{"n_layer": 10, "head_dim": 32, "vocab_size": 31871, "bias": "all", "parallel_block": true, "init": "uniform", "final_lr_fraction": 0.05, "batch_tokens": 131072}
MLP neurons of a small language model. Each row is named by its layer, matrix (up: input weights; down: output weights) and neuron, and shows model dimensions 400-495. Each number is 128 + 24 x the weight over its row's rms, rounded and kept within 0 to 255. Numbers have three digits each.
After each neuron's rows, "fires after" lists the tokens most often just before its 100 highest values on Wikipedia text that the model never trained on.

L4.up1138:126097164108138142167122166137113084197112121096166122125140101119114093130060129174114137149152136168143114107126106119149169140135138104149117086115172160156162146139116153196149148166121133127136114143129113135138120117131147115113130070104124122136133125138159136084135117127147133130
L4.down1138:135153162144123127128090126123138121104157152149119193115122119096127168117138109117114135081114137137120140090113116122139111072123124109123119185143096143115135094125116085114151134113151134134146132162141150132116117127128108152117148154137127133101142120154144186142158064163128134086
fires after: "2", "6"

L4.up853:093161164092134151128057117125105127143129080108135152128155138128112079147148104133147149108152153146082099122101150116085077085150106147138126136068158142082120094166174121165082150163157149103090095093163138140157150139129146175102147115155139150133099061067121129148112148128128156148
L4.down853:137122144165106106101116143119125126110174110163150128082147164161173165138129085113091125141147114154127166116124110140127173129144121115087081113129145124104090157141139105120145112102159122102182095145118147135179113073178150184136114113107056137111124129093124111107155139150109135132
fires after: "0", "4", "9", "6", "3", "8"

L4.up211:097097138100110143126144134117146081113138154099117139151100189159104127158123148123110104115122130115157114147158097154198142126111157130130182099087151105139101155155147162140130135162127129128141119150132098138089136141112043113141156138098171145136136125119134134098149117120120117141
L4.down211:163134184127144065119109113167104102139122085121130166128139114122081112119100099102087111105122127120138143103161138160149151144091128150109119149129158098128133128141103098144138098125133105092129129138113112108130127123153118116110118133119088133096150188123131131127112151193079105074
fires after: " ", "-"

L4.up186:103159111136130110157089164122121143121149117155097084145160142167105171155139152190135145142103080137132123160174131103086095142101119111142077125135108117154137139114125171102115127110122140116131137141131097073131130109135086097122161121095127145144141136142100117120157154104146107157
L4.down186:143084132157140125096183152078157144146120153078185131148061158096130100141159118119149120119093141193143131147130075134155127158163108146114090128145135143116142103138151110132112105133125091124103085145092117078097151130118107114113086110162103153152124106109125111072136171143122138141
fires after: " (", " ", " \""

L4.up665:098143117154108144158142137121159158128141104115128174151160137113140125165120088105142122121093155171089137148062139115094099136097145124157099116118185095159138109128106140150105149090112142182162113109128115084103133107130114065096132144156151133099104126102149136133133174088151147134
L4.down665:103148127171124124110136155108145119099107167097105142117138142110148106113082124117107128111150118082142138135152157136138139151100161135137137128183108085140128101114115129106087127099125158121112107138136150099093165094126097125145132156133187151152137151125156128116094124151122134162
fires after: ","

L4.up1707:140094156136114125114120118125090106140139136130099137147114100150131130165141151151094131103109103143093163161125108128109077145126129138135141156106184135140181134133145115112117178158141137127096125115123140159150130173162091118117119121158088115108166096108119138144107167135133123121
L4.down1707:102109129149122134112107130113140150130147123127143140162187154162111159125125123120144136171164145070097166146143161068136125097158104169097133128117122153133120149151133161058155110139128111115104098148140133110133123098153144095118141146133163098135092164092172131134092156142125133117
fires after: ".", "0", "5", "4", "2"

L4.up3599:143151139154119097149103136081128136128122139132160127165112067159134130107126089163145125136133154087154126104128121149096151064095120132165104107106069142129093183141095151161096164155114145164130084146140174119169181191137090140146169146142129125142111156118147102138105081166153145107
L4.down3599:061129128151112145133141118127117104117143159090093160115095143110127135114147087155146138101146112118085121119108111113113143108116089106168115160130148163130114128156094133117129105099111168153141166139097197119138113101107136120144132172152083131157089108161121074123121134148142061137
fires after: "1", ":", " "

L4.up64:103132155105102156154103155090131103145093074123120129114145190132116120131144098114105096144110119153125082109151102160133087120126151187125136131143113145088077129125170128149186117109146135101162159118170092098082127150174142146154104148083128106113131093129127111107108141149100100126
L4.down64:112107109108102091108164099158167123122147149126112128137137108123144104147076115138094085108165107101176125135119146134156138133107167143126109131132174146126131123141141115129115102138125108077098092121092144084086111101115112133151091100144126129128117121137150128137125160110098129153
fires after: " and", ",", "\n", " but"

L4.up1894:132166133130148091136128104123127170090132129118135109122158106115113114098156150130139125101082155139141103129070147099092147138097161137125193123107135124152110137140188106101116096120131121162113100108158108130075165113127123166164130158126133092118122152113100142148123135141152077147
L4.down1894:155134080121129124162134100152160145125188163149146102164113146128127118102107117135123104119122112111149083157109120115125148139143137124161102090166088140104126092093126154154112151100130130097120088131127126154144153123100084110102162119108156094122124128105134177136139144127142116129
fires after: "-", ":", " |", " B", "|", " \""

L4.up2590:079141147123144129132160103102118158152145126163138116140137113164155147101122105184119109126132138115132112126114146103093128110119128107120106138136130137122126156095104139141145163093103116152114112098145106151133142154131118129104170124066129125125140128119176141135140104133152114117
L4.down2590:118144123139120110135086090115165126161100150084127131112160141079108177166136107101129095148126164134105135071136131133142097141124080167136165100178160117073105096134110106168136112146123176127166113128123113102143141162097129152120140143108113079130108159129158130131141123141103138124
fires after: "9", "0", "8", "1", "5"

L4.up2289:114105139166109133140077141163109124134129121112117141167132071103100124133143153143127160098151095130130146103151105091116138143157149104134089143146154099116154095151107165163169158147073124087122142095135131100163134145119152122095171101165141143149098134114100107144118115137106122135
L4.down2289:110110107101085123132089129189127132113132115125130170151135088096152117145083139142124121154128161169109166111152134101141118197172158153126135134131125118121136099168125112138126140117114125116094116093102169096086133121121127145136163139130104101125125133112121120127168138152100086144
fires after: "0", "9", "7", "8", "6"

L4.up667:107176102139178174138158097193110141113141146170091107099141090154123175124118156130084130143132110098113124123135149103090124146143128122120125113103106088130130103177127144100100121149118158134147134134136128144134165114135159155080124092104130156059173116134136106161112142136126133105
L4.down667:143106142125113106152112091130133131155140132124187098109118154082084190156123150134122119147085148125096140168081156075095141140165132100130127141140113130127126154085120136160137154103154099113134122150136111136118130104137152119139134126158115118138110128142098135159137096076093098127
fires after: " in", " the", " of", " end", " into"

L4.up1751:113141139140116119122106138127098113129126162161135123143129121165128149150136107114142124153191098131060103148131147130111124107173114105106146112111101140150117113163108096152134177069190097110110124142120161147055152127102132124113115123088114143146113138122089117087163185115126106111
L4.down1751:111134134113161170152163120193149114127095093118102147109145135128150130089109116146119153103136159135109133103136111104126125140096095127157109088085162149116122146087164102098174098114122136179106123090124146133117084148113103151172140139088106152140141099116162102188136111099108135122
fires after: "2", "1", " was", " and", " graduated", " his"

L4.up4466:122089114134091152143162141103126168154127118099155132110120157126109129111120165124140164114141155140147157083104109089159140085080173085140102093089152142169124116116137138117160122135098106128161099154101111112117126137109096121145123134142105170101120164117123144133149143111114090106
L4.down4466:111154140097117110100098171127139183162160099139133161129167136145160098115108119121122146107106115064140143112130136108115111099107130098118132110160118099132182128096097072137116175131119149128140133144171148131179169128116087100102169131085097123119138135100131112163096142099127106154
fires after: ",", " .", ".", "-", " ", "3"

L4.up3103:120136141145116118128141157143138145135111081124065118135180162113138120098129093143129074146124102110108113105116114166104151141086100124158110124140132105114123143137137133147146112136137155125098104187113171152140115137099135118093142139196124142122121111158150109129119126100120110077
L4.down3103:138110114122125161132066130210113094172062147071142087143162159139087154125131155142131134160101109111114142114109106136140149211141121130131154153152108162150155152131134158115128123100111135139155142149185108103161106110082094145096154156133097129099104137102184133123122076137170154120
fires after: "0", "8", "9", "5", "7", "4"

L4.up1613:173177057110124137089144105090160114106135161134151130091113125080120105129161145071102145128144171137119108088076133125121104151127161141130174141093157081129147106097122093143163147127114119122170157107097124103077153168117149098097160167109086146114180102170142089154107117138098077125
L4.down1613:136137120158132113132122164102141119145099139152162127129117157113103137111164108099111134108143135129126145078112125120127101106154115138168134161133137128101114110123125088148162144128157090156153145146098146142137125144123149107162133139130123150112150133113108155113126123159086118097
fires after: "\n", "-"

L4.up3765:149151102143139148118130115139116129108132127076154154117162129130115136121101111158127152106116131109112113128116153148106151095090119144137121140188094155138072163148159101105150120121106146148136099148119145148154142134144099140139097130132147141122134074117178081124156138140150125170
L4.down3765:096131139107084183095154122125126126098091142112132105123139131109130092120179155110114162119095134126159106118130141152136161151150144152084117117106124158150144112126179161116128130153150078101124107149117145134136108137118116118148145137110156116126152123140145131111123133122155122123
fires after: "0", "1", "2", "–", "9"

L4.up165:157154131163101117123126125108153128119099133160094170135145147092154116140133137127120097116100150172139125120127159136096070128112143121140108123102105121130138160116160133132181107152115102109126128126158109167132119166133151128083105079142130141144153145121083118147157168105134112149
L4.down165:098129145101081110095152148118137123115132099136125149106095145123129091134121117160112135112142148131114142107163140121130111142147142129130137133136159105132133137112150121136084115113144091112102112175115129083118144105147132159077104108107114159127177121130113105162096151116127137125
fires after: ",", "1", "p", "4", "2", "3"

L4.up705:083117078102137122143099157118105166136120081118081155113154111142101170137108149113156071154137092105128131090118122143157168118154147154124101145103139127135114147127086140125124118167110168166112141133170150119091139142092143080156149116105135163155134167159077139116177103150173127144
L4.down705:145111162097147091099126129113120138081137100134132165120102141149151119092119145113152145153083133150114099108117113111127138151115125133141135143135163125118080120144152097121120121100118119099145138099115155125109146143120134148099120148146097111121130112138202154122103165103114145094
fires after: " ", " (", "-", " (−", " \""

L4.up4219:082165166077123099106166141127172175118150126136140110110114086139088123134135103123111161109118112065139113105142137126118144101131102155133174158090116147120130113116135112135126158129153147125146158135138132127103161116149166132145098111163110158121165183137140103166142129163114086111
L4.down4219:097132129117114133127112157120156129146122095134130105123119110093146143084107109139142124123127124129131142100145120136135153171161151146174100112131119156099133129128108147120155131116131180131066152130106160172107188097083101103143100157130136120134108160139163130143126138161104108133
fires after: "1", "9", "8"

L4.up2802:106175088092101101124138168117137150139109135103116112136124127174150178119160149137155136125106098128114087154106176137141130146170097130107135115127148109161141145110140138125129167116116128189129126087086132150141102161128128131134123147144136130129162164135112138111135112091125159125
L4.down2802:104129133142132136152131113136145111120106145128143090103116131140165151126132137143108149120150137114144150093150147151134118141106115140123107155089079109109127147061140159120134136099115143181128124107122112105131123108142109154097110139123150119106162144153167147112102117106130123111
fires after: "-", " (", ",", " a", " \""

L4.up883:142151115134076133131117135093104131134138127134130138137187142154103084155128090135139144112157144106130140106082085123109161140110160124128142108155097107070150170136144137127162147116132121074114117117101130085124126155148140146110121159116157112127116163104163100081081132158098112114
L4.down883:129116150115101097114125150127114099104139168129119112164127132120130141105090144132120148152114094162159137142108152173129195096168122171143183138098151120135130121129118147151110155158160118116173103151090146068112135138140134146101121133107113080119178160146164111132125102081112122135
fires after: "0", "2", "1"

L4.up3198:062116107133160086095151113103136192113175159183132172125100163135093127123115161096088148120167134119120182146129105131080129113094122123099081129135136146138200149148101118155151124104155157145122131133113130124118129124110157136087144104165167147085112117151129089120124138159109107130
L4.down3198:154136159141083155123128150162142123136113109159119102113106120149168143154160112149147134134122127137109106106125145111141133088084122117126118119124077171121084120098092172130143155091132136134125125106117167100126142137141087093127099179111153127131141104160129161138157151117112133144
fires after: "9", "8"

L4.up2010:113109086118106138078144098137155115131128142118118121109087135129087165107117137101131148173128119161100112121126092151135113106128137139093108109105148101144140133142145160154155164145134108121132117114131085122129134137105147160093072079110100165126101132154133144128099177139095158148
L4.down2010:091144140145099118141096099099097141131126126147132164154104099134089170139106134168103129146121124144109151121074101143158115130145120179138116079135133139109097107140137150158129061166113141122148096143090153130149132162129142110097128163109147120131130130152183084108136125149123155125
fires after: "9", "8", "–"

L4.up4031:117158096157116089138162112111157125161091130163116099137144115114135162132131118142109113113142125166092098126143175123110127118133153143126135118166114106136173137118099116142117128119137125122118117169137163151179116119134074110103095078110113151125085116137121159124139145090151146133
L4.down4031:151188124131105171135084116100126168109158154100132122155096173106158154136150160123125157106093148176166106131138111113109146139122121119096162142134143103103099130133159122091136118109136147138130154189162148069088079097121140129118136066113105114097130133122110143110099178190164155134
fires after: " was", " is", " to", " species", " also", " are"

L4.up867:100092104163114129123157137101125125082124127124131193145150105109154115171106113149130129104120110144105153091129130103104151078164160111157113163131126123100135128138052075153146143102124157091115132091145146116124132119093145099116127107131110165145151059145111116102154117128149140118
L4.down867:147111115138136115136111144123101120133145146114113159115136093113140157148148109146117168166125132131136110119104167082134136131145093151119137118133122136137128125125186102103157144148140132159143145134136121136148117126175144122115122116159150139150087108134168142137107117147125132128
fires after: " was", " is", " a", " were", " and"

L4.up2088:105101142150147094151103141116122148127132099159142175151128133151177125152136099132127116165114177143059112106151090117103130132142129127124068129102144104166159122120126148089137131100160124083141158075149116104143120138152125131072143132123143136106115140121099130134136134143142163142
L4.down2088:147119150123127092117171127111140169123119151153065114158151159146075129126093144121126138085156118097123128182189187135143144126143178122130147123126124098137130150130179142081148117122093148068154088129156107132110163085106132181130124154074087132123126122131119171123156114091107124119
fires after: " as", " was", " not", "Early", " is", "=="

L4.up895:162131137100133130135114101141154135129099094113132182216154155124106125084120153152177107106151133177138088143113110111141136154131129104123145147100109110114129105091166134134141108115118139143108137107099134123085134127124146149181108156162112155143109141125115115152136118163172124142
L4.down895:128107139177137126123127111123132122086139109110106111127150121099142142102151133144121144119126112142111126128135093109128159138133139112108135120125125110094156156138137103139109095183124142148107093140084082115145131147092112100155118118156152144171138099144134087151128121106157082115
fires after: "-", " Z", " R", "|"

L4.up593:135124135146136113127120125096135123112122118121125134189131133098131126095143113102110120091156162154129110108121128128134126124114153166119144118084160098082084104142131096167152159097101157115159128113117160133093135162114104107098152146150152136102139193136123126131107099148096154152
L4.down593:134093102112111135169129050103082128124172141089121116124098104105131111146138081123152112105138127127145157103111164117098140113160097114130097134107116122142131110134143161128119115109136137169134129116145162141131161144156150124106108123123140129118162123138127145129145098089103096130
fires after: ":", "°", " Released", ")", " |", " Formats"

L4.up2894:160129129155127154084093143103159088121132121160134135160120154110098121098167166113150151161114101131125162126122109157170156156146165111107130092116095147122112164137195131117132117143120112104092167130121144113157152166097128130107132143119117123150114147175112146149118119105124182123
L4.down2894:155173119131123108146132115142102125113167123141105109174124121117201126086148113123137113102151170135154139158132158086166110148184125093147115155126118136134155155136122121120084144119150131138123139124133127105104144120137112127090109116174147121134150128146107135114129146111118112121
fires after: " and", ",", " but", " that", " who"

L4.up1242:106154131092160168108125148106099116118092107091159122161121130082146120121124099116095111140115101149129131119103098139152125157117120164140122124128171156161111134142128108135158146117111130108129165126165162147087104159111074143130120104124134111116153063114126137136171122118152133084
L4.down1242:121123159120119076141164130092156151097156145158107167080136121097114142148131175086131109113131132133129102136102115142071114122143117159170130181144123175144143082132099164150133115132125153105096144091128109136124119127104134143111164166111117066147147109129130168101089105152153094114
fires after: ",", "6", " (", "–", "5", "7"

L4.up56:134104122089085131090158130121147146120132141126109106143143126148129066104153110130125132146108148155083115198086137127179120112160124123111154125120181101115137135125129110146085113159117113145083097125121098133107123120127134156142150124116109144135141163126139118153132115122161116141
L4.down56:128072121126099126110091139163147132171122127142140117145146113098111120126137135127111161150118183143133140146124112120147132108096143145127105127132147114124124136114112091067090091180114131119146090116077162083147140106159088141145152150122129137122109166133147154160114132142146102141
fires after: "-", " \"", " -", "/", " *", " ("

L4.up2675:144100105141176094140109140080124091136133161144124110162071160104152120144137137134108072097142102132162141097098120116102090164085155097154156139109146165139138130127112144155119133115127128119123106152128100128133155128143105114107122108106145151150121154124092117119184100109112136108
L4.down2675:121168118121125173154108114122123117123122117139167154108133119126145155144121154140113108113142099146148128120111106126120131085162092117145067149131137127126127154120150090145136116126124134164092129154111153141149133142152113100110133092105163144160117090115125129138125121097109174115
fires after: "\n", "-", " |", ":", " "

L4.up731:096118122151143113147127111110147118133129141122148128110122134136115118137111139130149136136110134117118137104148197112129079095141108146198133107091110162097126134115092194099128119162095155123091089148098102106163104171101118150110128142107147148143109143134123092100121126115138096158
L4.down731:123097137150111139084123123102133112129115125173148131134146137154119137162137110144133141116131130142135148121118114125105138158140113187105133089087168105151129125133107087132111145090158119143147093153115144094112129092086124109066110121136110145132102080133116160112125173116099122124
fires after: " ", " ("

L4.up4401:136170172124136116101131082129147111147108121134121164162128120134119106104108131115109109132117101133132114143093143121132079166146119113124142081120151122149117076100132080122146095126150107143122123088127099141140161117144165125163131136074183104125114098122110110167109127159139148103
L4.down4401:133139118118113096131140118134102145130077129147154088110127130133148111114135147107149114141116112117126109166136106100159145134080134103150135086136117093072158150089108126099134184081119141083123135150118091135089155110115133148122112134105147105173149149173127127172160136117173115127
fires after: " |", "-", "8", ":", "4", "0"

L4.up864:154170152131112134107150139120119147150101137080108114084154096146144150159149107147116128139112146101159156160112152132088121093114105107173111133086123165116156103110116128175078098150135143160134174129084080099152106129151129163142198155107114102141136161097126117115147122127077153128
L4.down864:169153140100138155138124130143167095133078143176089133102144141124103101165139129195166133135119057114139122135141160154120163107098129125117129108109130139152121097163106102116083129127112114122137155139124124131138101133115114140151109173105103092151091089131132121140144170141120109145
fires after: "9", " ", "1", "–", "4", "0"

L4.up1685:164134131153108145114132124140135166119118130124119122145144120126132133109092161118139153118140090092134134083134131147096107102090177175103090124133180104135149144118099120113072115138151095134085148128163140180077149143190131107072111130138121106157167151117135112147166139101129102177
L4.down1685:137161170108111103117141134144105138160147102116157155137124136136122155100128142125121142144114096151140094089129075151154114120151107121096145135151158084143144143154116135176111170129093120104092125178088121133129126134116101132108105137124144187131167147143163103144149112169091106135
fires after: "1", "2", "3"

L4.up2208:077119125140135113136121150108124054150142109149114112109134121125068116068142160119111097133134116109158156103155140151167129098169129118126135120147116095116113131143170159180127107163137142096102132121106136147117132142110162116106096117146139134121148115150101137109098148111111151121
L4.down2208:120127109131154121112096081142041144094114153125086111161111142133141145130118194086146106106145105101115106143168164130124126141121135145115112136126147116136158163150166116182139119092150108091126073129123108087118161109152115121109098166142165134140165139157094137125095153172134086180
fires after: " and", ",", " but", " that", " had"

L4.up3178:089151102121132137114172159104114153149129104157079145101124067119120159107111100151097099147125147113112132071125119135091118081131154123165148144125104142129080129146137120098138155127166146095122107161124134113103143127153197123161131126125095115063106112183114124103112083128135138150
L4.down3178:166161133093143134103131151120148144126131105151102126077144086184119110113151092127152156131134121129126114085127135105185133125131109168125113104122125146096115058157166125070168139154119121145118117173135132118122152139159156127128153118163127121109130136150130141154113119114124144125
fires after: "\n", " the", " ", " as", " is", " www"

L4.up2402:128108156140126185111160105082128125129191124141117128157143132111117108120131073134132143133119101104173139152120089093140103121145131148139122186123116118145111102129121133125131096100084165152095105190102101112077094124150135137128093127098122155132106142169134164112085122127145162156
L4.down2402:109072117098161118114092088096154141139111154099132161118125094154136123116151134141132113132165139135142171139139139119144153159091147073117119149128145095148102166134140139111119117164135087108131115084094126137132159151123166106161122116081094143170136158115124155161106147118135111100
fires after: " "

L4.up4471:098162159132113125112149122109123117167101147137116068064121124126150126111173081155131146137085132115146109160175112176124110114108114153167116139130094098142113141096133086088147111141098091129132138114108146109084106169170107151127134110113104143155122164125058095114117116105182090129
L4.down4471:119142096143092140144140158132169118130148112172106099111129148164152176137156111107132120105103119127128118092179126125116098142139083135134129146104129113146167128143141120137114121102126133135121114176126168154102134112135145133134125169137095120145095098145153147111153121089131151131
fires after: "1", ".", "3", "4", " (−"

L4.up2404:175098107116131116083145096134182124115101118101107106148106175146091150098107113132126125131075136111121092148119136168113128166118114109112115138072145081117145140123170111133148096160117132121139113139104151140124105134131155132104111194118125130091136105149100140110117146125160141162
L4.down2404:152128124119110117089098103136125085177088132071158082173104122140170146128111106117120109144149150128115087121136139119180131095127109086163112131144129140123180108095089148140149121122147082111164120152127124130147109129084151121141117150147127136146133146137138136077112152145157102100
fires after: "\n", "|", " number", "Species", ";", " species"

L4.up1469:136130099136111173117101136149076134107159143110112155110102123157160087128126104115085098150148123167125117152096143121124093148187121135117125115113139130118122116168164132118129125102112103099124155109123128114137148057121106149086130118122200192144132066086097120100053194113147154158
L4.down1469:104122143126099118106135145111113155177149157121110145180161100091085130120118148111094149157128130120152108121107115137086130114101111100163109100081130108127085152167106094177126128170149128117090116086149118148140125140130138146106102129135151163129147153164128097118103164138119102153
fires after: " of", " ", " the", "0", " a", " all"

L4.up3350:147134156147190125094168095187093149108104157109095111140154123157109139084125173096132120089164119135146103086133133164138103069139138108111156091102103139117123111109189143072122145156103164098152078172099122125135073117110145146126120134155103113133096145163105160120126168114156122142
L4.down3350:125159133119178120112132079128133138092119158123140172128114160120149138172121142126135109171156086111172097133096108144165150143142127172085124102131144160168146108081109101133139186095122117105091164126068124114144142137097108108131111167110111125163150132133094144085132114123146142168
fires after: "–", "|", " (", "-", "′"

L4.up3644:122099136133170149147114142173161088110137098154130141137144135152137147096127129140108103109154124125047136094090140160097116150111098115150087154053149073132104144119138117128128155134173142152100117153137152116122146145172152132115142099109180116094119095113131150116132077086133128102
L4.down3644:138127166115103116122127141139132096168144133142073135112098106111120151145124135170146162131137075133180127108150115161157113119137094138139121117128128107110136121135158083138122178145126139122123120116119140118108142162106125145134097139113154066086123136150127112095166148124116185124
fires after: "\n", " was", " is", " Total"

L4.up3625:146062126118096150131118089096160066148146144091138134144120134152124136110131112111160142118144123148148080152130113155161136147151101178149154097137135126104118132142106115143170156115135130101148115121065122109125107146077080141091126158126168100142144117136153108138127098157121139154
L4.down3625:164149129124119080047128136105103163142139051119113158173128139121105134153118130106136120091083110148178167093133146164131119138122124136126115169128149102143189087152120153176123123140101135128135144140132154112153070116139113118094151169146115122076106108134137173148130104129099157099
fires after: " ", "′", "–", "+", "-"

L4.up4606:107120111117116172133130112125152132131118112149115112173103121157121091112162157169097107144129096076138134161122154109128125121116121146174151137171124108117128111163143131121146119104135160136084118152167081086116118077149098132165091108109132139152136144128137112099134158099118117093
L4.down4606:157090137162156138108119124094136092117148121158130124104108132126117151122162188094138111122137155165130149115119108138153133172118132149167143143131139160116133123161107115173123120145133137125116104142135171126111123152147124140150160123149137128133087119124070110158084153166096138138
fires after: " ", "NL", " Reg", " ."

L4.up1788:127144091152108115090118154129117123174121125078134122147131124147142100149174102120107114138103131112053153143105078150075106119144133120161118133117134102123156111155146087138138194105151157131105120137172107136152122098103146162127094120122141167114117139120150129110159138127112127098
L4.down1788:108077151111149097134102094113171089136156127159132155112145130098090126115147158160155148117130129116150121103147107095134154129106097123089109141118139132123101136112099136096152109144156120104111122109164103095137130104128116145177131133078114132163118125138139126123108121107130127103
fires after: ",", ":", "\n"

L4.up3537:170146103091143160141102147096161121113130130125143095120080137112133114119115140141133131076143121134114122184126110100143087116127102119145166123091092131132063148133131113146181132087147106129141155114100108135134113120110141082112115150112156110134150118137158161118152135089098100161
L4.down3537:162125110087108122098142145125110143136132098128088112188150129142159117116103147183115134127117081128108125143124122137125112125163101182104138135128138105136125125133137127185154139117117099110153124090136107097132118118059154105107102145132130074126119116154117118108139108158104104086
fires after: "1", "2", "-", "|", "9", "8"

L4.up3621:123114143144167170120111088092135085140123131131142117163133155117143140134105122122118144129078099154102161125171142098151111113099094115138127172161163159089127179104107148127098120152107147134114108166117157093165163156143143095161128067143122143133112114134104093117117136119103161141
L4.down3621:119133107161094137096096130127128165109108167097193086131109142146142142105144093100123137142113142137127128143132166134161149133134122136078104103140168126119127154119130167104131114104125124066148128115093113135112130133105151139105083129124141140152131148126148145130085109164159176091
fires after: " ", " N", " P"

L4.up2102:101114103140116089112132143147116141139108143130135094097152157170119100133146145136171167110107156127148123143130186143112126122173142115154100129115139140165161158127138133139107076147129131116103107124123154091109114094121097141120141149074167113166129107137143144140148174124123104177
L4.down2102:130102137117110148165142138176131129095124151084169119123139091107085114139121111146092123142156139127134112109166162129130131112147130132154110107119163138119151175131117104151108145123144160157101124205118108105111076115162166165147107130080150119096122093114142173089151120133116109113
fires after: " (", " \"", "-", "—", ".", "/"

L4.up1657:142098134140102118169198125134157150140115128118131143155158111125129147109132117160123172140106126115130140154121152112123115161111121167123153129136113079096125170152120106163137118119169161123088090123126156131083134157171131126089113123103104156175145129166148101148150143170153138124
L4.down1657:141098091123097102125080132129131136145077128093165123153149145135083115101129143098128097157178128108145172106082144148167121118098123120170161169112129123109137172144160161141129138165143107103113119110137133142099105120185155151133145148141070125156138135131108116153131128164134162151
fires after: "1", "5", "2", "3", "4"

L4.up3700:108110136118115099143146151107172082133115102154164077114165105150151067099153135128147104172114123100103122110135141119153154163128148167139143124108101132149151109113097133167124104103119137175121089182120118113099105111162147123085162128111130189189129165083137138136122120121142121102
L4.down3700:117144125074118121086148147128142123145105136135134121132108123127165135160138135172124155169148136164079154132148117149134139123153150122104128126137117100117142129127124110100154111134140108081126106131128133093129151136165145115139127118182104085135092134101123129132102129114135118131
fires after: " ", " Anand", "1"

L4.up3297:132131137142173191164133140103137138142139101119136111136163138149119166124159095121093078145160141152145148155167117139160153096153157164102108108132106151144139149142164159158112114120116101132105146184122115120130146154094110109148083148082085164162123111122125157110118141136121173113
L4.down3297:129136108147154168125102114086121105128133089116132114145112091124098103131103131105150126100128150124156139148176147133163160120090103130115114158153156112186136111104127101113163086071097115156171140158123114120177109165159154132150100139121130127140117140107176157130166094148128104101
fires after: " ", "\n", " ("

L4.up2961:108083121156142162169159164105114134163125075118111149177154131136102159121132066113083143164101146139084089148116174106170148153103103171100141150116123109182119166138107143098179108128145120127127091122119108134116071138109122168114135153145145125154096123097145140144190120087099168111
L4.down2961:125106105133138098120132104148147123116136150121149140104162118097101143151149132109111175108140105134147115100137157102153149139116124164107102186105196160176110152146063129154124109095194138122122096160109106119121119084142116121077087132153162164124135122093139141130114126101090127132
fires after: " ", ",", "0"

L4.up4210:131147110104139118129152118114141197124179124115148111163119156113147096121177158120123133148171131102122119102075139133117123149165141088110115154116108131127166141144133158150118089106155180112048126147145112128174165100087135131142137122102120118093148128161108160150129174120128124161
L4.down4210:148098211164143133131112101121101144165152169139107146117096132129105155147148121134120115113132146123124151136138136132151100151117151134157119118133137095134118153132175122158161091119120146066116134154140131133111127154099124118081144101146108128101137165150130150165082134094150129123
fires after: "0", "1", "2", "5", "3", "9"

L4.up3383:125145154117111155114118149130130121149141135142129161148086130104104152146140117149131162128117147122115113092099125134133134136061129145116158125149137146114137172136182126151112148166121142087118095155132117170164111127107127162110146147124135099123103137112175119115145124143147159116
L4.down3383:147149155142102109127096132145151124161126129061109154112118148112119133129136165097136171150132142150104111154087137128144111109152122124126114136165111129157167133116110124123142142127112127114106107102138155116118130129129122154154157158158118111084105171158182140135102117136164126150
fires after: "0", ",", "7", "2", "6"